Part of a small language model's weights.
Size: 8 layers, width 320, 5 heads of 64, MLP 640 SwiGLU, vocabulary 31282, 28.3M parameters.
Training: a variant of Muon for these matrices, 7345 steps.
MLP neurons of a small language model. Each row is named by its layer, matrix (gate and up: input weights) and neuron, and shows model dimensions 160-255. Each number is 128 + 24 x the weight over its row's rms, rounded and kept within 0 to 255. Numbers have three digits each. A neuron's up and down rows have the sign that makes its largest values positive.
A block is one neuron, or neurons of one layer that tend to fire together. After each block is what it responds to, as a language model described it from the Wikipedia text at the highest values.

L3.gate99:146130144097111136144136112142135094133134155130084140160083127132104157155099154153095126123153114086110134114168117127134100115119116165126112126117154102138125118088123168122110143132157113056131147095114124137136159108112107174133116123082091137086140109139137082179092119130124119118
L3.up99:121142132142110103101163131139171083110130145129103128129121122148138159096148101148147144114163071115146108109119164087154139198154096128090148147139147109104156122131109132103130128168150121122119104116126162075139142100123126153097126141171118117139116124149157155125119086119161128141
L3.gate220:121127145159126103140160107148137148145134138146101160127174159134152139161097109143125152135137100140100114169173144094130149126118101154122117121146178082145120135166116115131144099168167097121105148101164114095186112155147097096103120133136147116143116125113148150148143146112115124109
L3.up220:163090082149150077143176111157134145128149115133101160055133139139110158096122089154130123125127182094138125168105124086142128118109092113130116157138126174123117121114173103062125147165135119124117121088154143110161104110154096098100128110136189178135130100086106148132157124143132089117
L3.gate248:102166148111150147128126117110121108158105167127085131117142142150146152123156132118111116108119154135122106128152121099144119133104123138158105120127132112161139128115138139185152139104097156128136095123124117179069129092107158126137117178100111187101114114087137129120114156119081130160
L3.up248:111110144119142117096152115141131133151125105138135144130099148145115073140146119104134104127111156169129124150139130130138117149154119143135138122147147120128153166108144132126146130137107157120102141155138137131105157117163120152161152119114088096116141082111128157158125168101159084158
L3.gate265:130152138166125082143144104126097128146087120127101150153170156131168111130126140139140128168169107158110079120136145108132109165147152134139081139134107145132123128123134121150079094134149158188140106111100138086117149073139127124157128096138171081088115115123128100146129121102102136153
L3.up265:141095092118113127084149143137141108166121145123111141135136134106182107091135121169122127136154131200105151096168150168094163155140167150117146129139143134146112138160119135129165112158102165123107153126129155091117159096128122115161104115121128072123103092130116158164111164159093111111
L3.gate287:105100107143136173120153155121107126122157137141098115117108116080128080108103127110103101165149110125096126156123110125169088124130101124125155148104143082167177127101092138116151137151100122135152132174118125140174138103117135092131115139138076108117141122130112113097139158141110120153
L3.up287:080078133164117150129116176121116087127096115142142124121138161061146100094140120075145126195120134122172081135110123146149088115128095151168139120092166108130134160115127133109161143154130155133105130150122163110141139088166144094129098131150085138157104132104166102141118151118112149152
L3.gate432:097097178145087119162089095093112104111093115107126116101134128114131158134139120124143153116100174107127124152121171103136142141113133150090145119111115122111140114129142110132108176128104108147120145080155109127085124091119089157110111126128143146143108168159131139144096132101102107127
L3.up432:121123100126159122125117137130102136089097134140113133151114131138137152112115121131112155111074165161160161148097155103140124077108129120140162152122094120110112127118147100100113134117140087167113120150135133147113149148137109148115167161108117159090140156122114118117124123194113106156
L3.gate550:096160124123136119126163116125077085145147159127117134142163101104091098116097128114134164124121105121120106167114108146120128128107143093169139158089132182133137131158141138111128097098122146199088124123101162096121133128127090154141145089080141105103104108143154115198164155123110130132
L3.up550:107163114135117152139142112160118138141101137119134167142152147139122135116158107142191108111109138136056123132149092128148137152070130131123107152109171152129123110107160129110124127155133148121135135137119185161176119111128102152136106105131138128118134097153103106144108139103092141151
L3.gate621:136108102171090112120104101148133102110082158107095152124143127148095159129107111133143183171114113130095084149125115169149125135102115067147148132134125109113102166150114123129131093119138129156059125139148116127129146102150146138111158160123091124135124091116156125112095160169124150092
L3.up621:161076145109101166151137149122142121130133127166134147101165091165139115102115103101115176104094080165130105157118120126140149138108128159112122144110156133114150123158160108163126131141107152159107159172129149156145130080127121134108103116093123149136127132166123139158105158124089169146
Date-introducing prepositions

L4.gate109:155122108190118146107165128122111099115150108123089129158134133123103123115112130157138138133147149158107143103141127145118159131111124091089171142088084121137124112143106123134109116099127133163114178118084118093117116156125156086116146119136121074134145141111131105127151115125131127115
L4.up109:115149141151127124150160107145144138119118144108077148169133134143095132148121140134135142121072159135133125123099123124123135146096146098135146155131137119113109133124141094093108141133152149120140129152169142088134117138106184170096136166118140098133150117101109107149121162134105149146
Inside creative titles

L5.gate37:120129130095107110129138151108152137121089102104133156114159147102100111090176079127113137149126138143087120146130112116108119171126125147127118149116095142114091132114123140145135092139142129153112086152126111061121092118139142154140109125130141126158145112122112105131088098156146147156
L5.up37:148100096125118099151174146128156090164105077162164115082151128109172107149132077140132140143116124107123124121129112155134136125133135149096140103113166111111113145126133135100144117072096103159145137135118128113118084137139119099116106145093134143154142135116130163152146094111098144146
L5.gate119:124104128125083107076124110117127123100114140132110152124114155129111117101120106150098104122150138097095113178154117140145123151121147082119117142086125117144122093131137110146091128092121116115101092134093177117174147135140128135165127143107097127123130117125106098113088152139138111128
L5.up119:161073132123192137114155108100111180132179132154119171111126100121134142106115163151197147082106180130138107146176114076126111148137122092127132157127116128083152124123136145140137156125114099154107124073114153096159152121116148100061156118132144112130095168130161096112118116113141102098
L5.gate317:106133106107119141154116197132133164133197135142119105132123090141098166177069102124115155113120141147111129124117108160132121127137082128153123154126090122134123135104100125104103125155173123114137142148129107148131095097120116144132126074094121086083105123109097103138129187149095125102
L5.up317:147086133141124131114156188181097141129120117095166128143143095153102109140131120115196130116122111106108116121145146110163117082124111137161172119100133112119102096141167157150131077123111125121111120150114112093126160127136131139094161076098095118145144126135117129161129130170151160108
L5.gate411:153133172136186120103147159083151146082130170130140133135126159125104109100086164147109125144149118114168133173129126137114111129121139167126149128106144113165140132200121105111124125086165114117103125153120115149084113119127084110177088116085107109119100111118144119135108109106117147123
L5.up411:144132093158144135096168129120109085104151109151156145086132154120087089107165127151124142150179143104127113137114105166115128092148162146121140111143103103123143123095148128120162132109128119095104135141121083132159113137147147157154130139121117132165134103112109109146119157128089126108
L5.gate427:110109113136107155085154116118111092119116129130090115126123159126093081104121163190111104173131131083109148140092133138108157131115127126127146129091130169109152137122139103132141079107151101120111132185074145107126136097113148110125148116121084161119127123082140148090097133120102135141
L5.up427:087096137133135099110133145135181155137127119122135141118129117075097166111111119151121115159101142103124146097128151132076125116105125134106118129144145117122159093116107066143097093084124133116161109153127140092113117135177119127131081131134165113147114152137118123102132131129160145176
L5.gate455:134149142112084083131136090114099137147156167158105133119173150109131094128100134154126133102086140122088079164145136098129169104125088153141141155090141109111106136132114128137138115168115138088136138153105131136141129119136127147133106147075146115133142089109078138154125139128138088136
L5.up455:074111099135177112118100108137092127110192131151075121111153090103134117117115170136146111080150163102121127163135126118099120091111129151162126156101152160099132155137160116105121135144131154124122136124092145123164172119122097117144096155139129133116108086120134123118148135126134133142
L5.gate480:137131134128121113170139146099121145093126156145141132079145131098169102080094122115145115133096145142092141169113119152080121153093150137108123133133160136085122120144131121099122111130088105119115135122143113109164148113135169137154128132117153136073157089120129152148131146120148111124
L5.up480:115176111165151139123126068132127158116183145168118138071097123100088151098103101148114129164086157118107073157138109108121152128115133145143197115103119121139133135145118092093118121135133093173097173172106126126124103148114098107138134113127123105145127098125113142147104098118143137137
L5.gate630:124115149185109101115119145114126131119118120112097106130124165134181121141147163114115107161106140129079160185143104088098138159093140145159159134128121106150093135150118106127148070119133180116112120100167094155126136106121125158138113100123112120130147105159131132119124142158152128118
L5.up630:132100137131133109139142145117133138153110134165110109159128153079140131095097147130112079073140135136127163102097119118125127171120137140152142134092129147101105164148124120120141120119161128168119122143120168120066158141101145103106136120125113141102141087117133116130124155159181129126
Words inside song titles

L5.gate245:126107131147106139118139132100088151111165150137119177140106130173121118165126083092133111138163136094154128113153099134122106183119145155137134126119103081192109101113126145126133128130146114167147121138095129162108142122107087085116072137147121138107107127175171096143119145113155124167
L5.up245:116108120161171168136135129147108195118090158135150167102144100136156152149098153135110130116183128141115107036107135096145135147099101140141145105132151076158140139135175140170081114115170160108130126133142126123099126128140103138102121126126136143149127127118159142124123108078151145182
L5.gate247:104154125170139158150104088111118117110124141149096121123149152142121103141167141123134138123136139134102146092154112117103098120148139117147121155102139125170111146160116101117111090153168185140082099128126159124147115111122136138154139113121156103177127112158141098173087132146101139144
L5.up247:078175137124148148109131176118125156094088155131108148126117146109121127159152113130111115106146134123104172138189119132122147165140148140101122121150145136107136102117127121126100119127163115109135105117164116128127152148139107176135139111154104156137133127142154121150122152117123172148
L5.gate368:132113119143152131129114121126157143135124153083145135130154127144135101102097199112095168127103101091062110115138156103099114135132133157188157136109119141133122100126156101107127132091085107092120147106092092143141135104128110128137100109097117131117081123112118100134144120097105123110
L5.up368:054142129134100118158116131108130121189131097161176090118097119166119141130127135102143090099114153145077114121106151143114163122118121125131162103140111129121164123162123115106149078142110127139109094130119131144105133120175137154103158144072116127080122092110101135150122140120133129113
L5.gate399:095129101121132158131146137131114150131133143105070105103123114148165105130148159086103145130144110106141098101136107151122112175162119139157084142161131140165136132110116092120166079120121081140120128142145125095148131160111123138145133135117149140112109136174163108144094134094096142126
L5.up399:127136191116110081107152110095090184117133167161128130102178159117138179103170138125094147101094113126128142134144156137121158161130125131106137144132125123125121098125126087135112146129139121136138095114179133152163127152180126107162160126110119120116114123129108138128125147120106117131
L5.gate451:117178149127142088168121139125147136170102113131107113152101168125133092126139087110107164103135131185102103110139141166140140148111107108143097103141162106100092168174106152133147133120115098142123147141095114089121148175109164123095082106103147121119119095104112145176168110132144106143
L5.up451:112137118089153162115104176103117134150104165106122138115102127078163104131114148121128130122150144161097093106117137111116102115137108090142144113087088130146096141098178121157139135116116118144187077146108138134153139110152128145113105133132134128185126100162096131117123119138123084104
L5.gate570:165156156162151149137143109113117137133114153110123140151158151117147116107106121146087128116130132158122113115107154125143116111118131141183162101160139161154144142129133123111138110106114086145179148141126086136111137121134127131153170117145126130118117122119137155109123090132117144103
L5.up570:122132143124137113130107133164100148124106105142108094109172119150113162131117125150132127143137150172110089094134168156120101092103133109138145158131090132119159122111139085116085107129120154098118125121109150096110162130145091144136111149101097109138169113127123136106156132121124125164
L5.gate574:131124105132114107136143106137116107160107122130138107110108124154105164142139187152195082091126144181105155105138097136117129126143120138136074138160142106135140164113138076146119125124161127120136130119127132147165151123129117111160122098124152124133084061151158142131090145118105132107
L5.up574:138106138127101161141116180156107196102149159110131125153151150123115145104128163093112164137137096098100092136139143103131122189134137146152113159145109098122121134152147122092121131108135129139121147091126104156125149151119126101134162140140120139117113117087093147176148173145130184122
L5.gate604:121099161118137147119128092142100172164138146127095142131150143171044076110107124127106110130187115148100131082171168115140107102148132153112163153144157159115107134160130076122122131143135126148140125149122164143148138147177098127093105114141112156109118138135130161163120102069134120146
L5.up604:134093132137154149102141111136137144144112094135133114099154147120158124102115164078138102135122120116095091163134138135146086119170129111128146150155121117128094171132092119150145127089176111151158078157108137092127137115151127138142144070146106117083096136089136161126114142115110117136
Locative preposition "at"

L4.gate15:109103157110107144114130156160140122130152116134145098166142113129123084135098123117095140127123106150063112154134132088155110145114118133154143135107112112150132098126135130126169149149129105125109141128143148087119125133113121148106163084084107103129112083151101115127128104148122119116
L4.up15:141134148121095151144138182089111162136126137123120062122107119109150124141154121094106128120109118115108090114098158107172118128146126107137136146089095138120123175135114091094128123135125131156140095130087160135125128089150164108104130106143076119101144118121145095121132132090102117088
The preposition "at"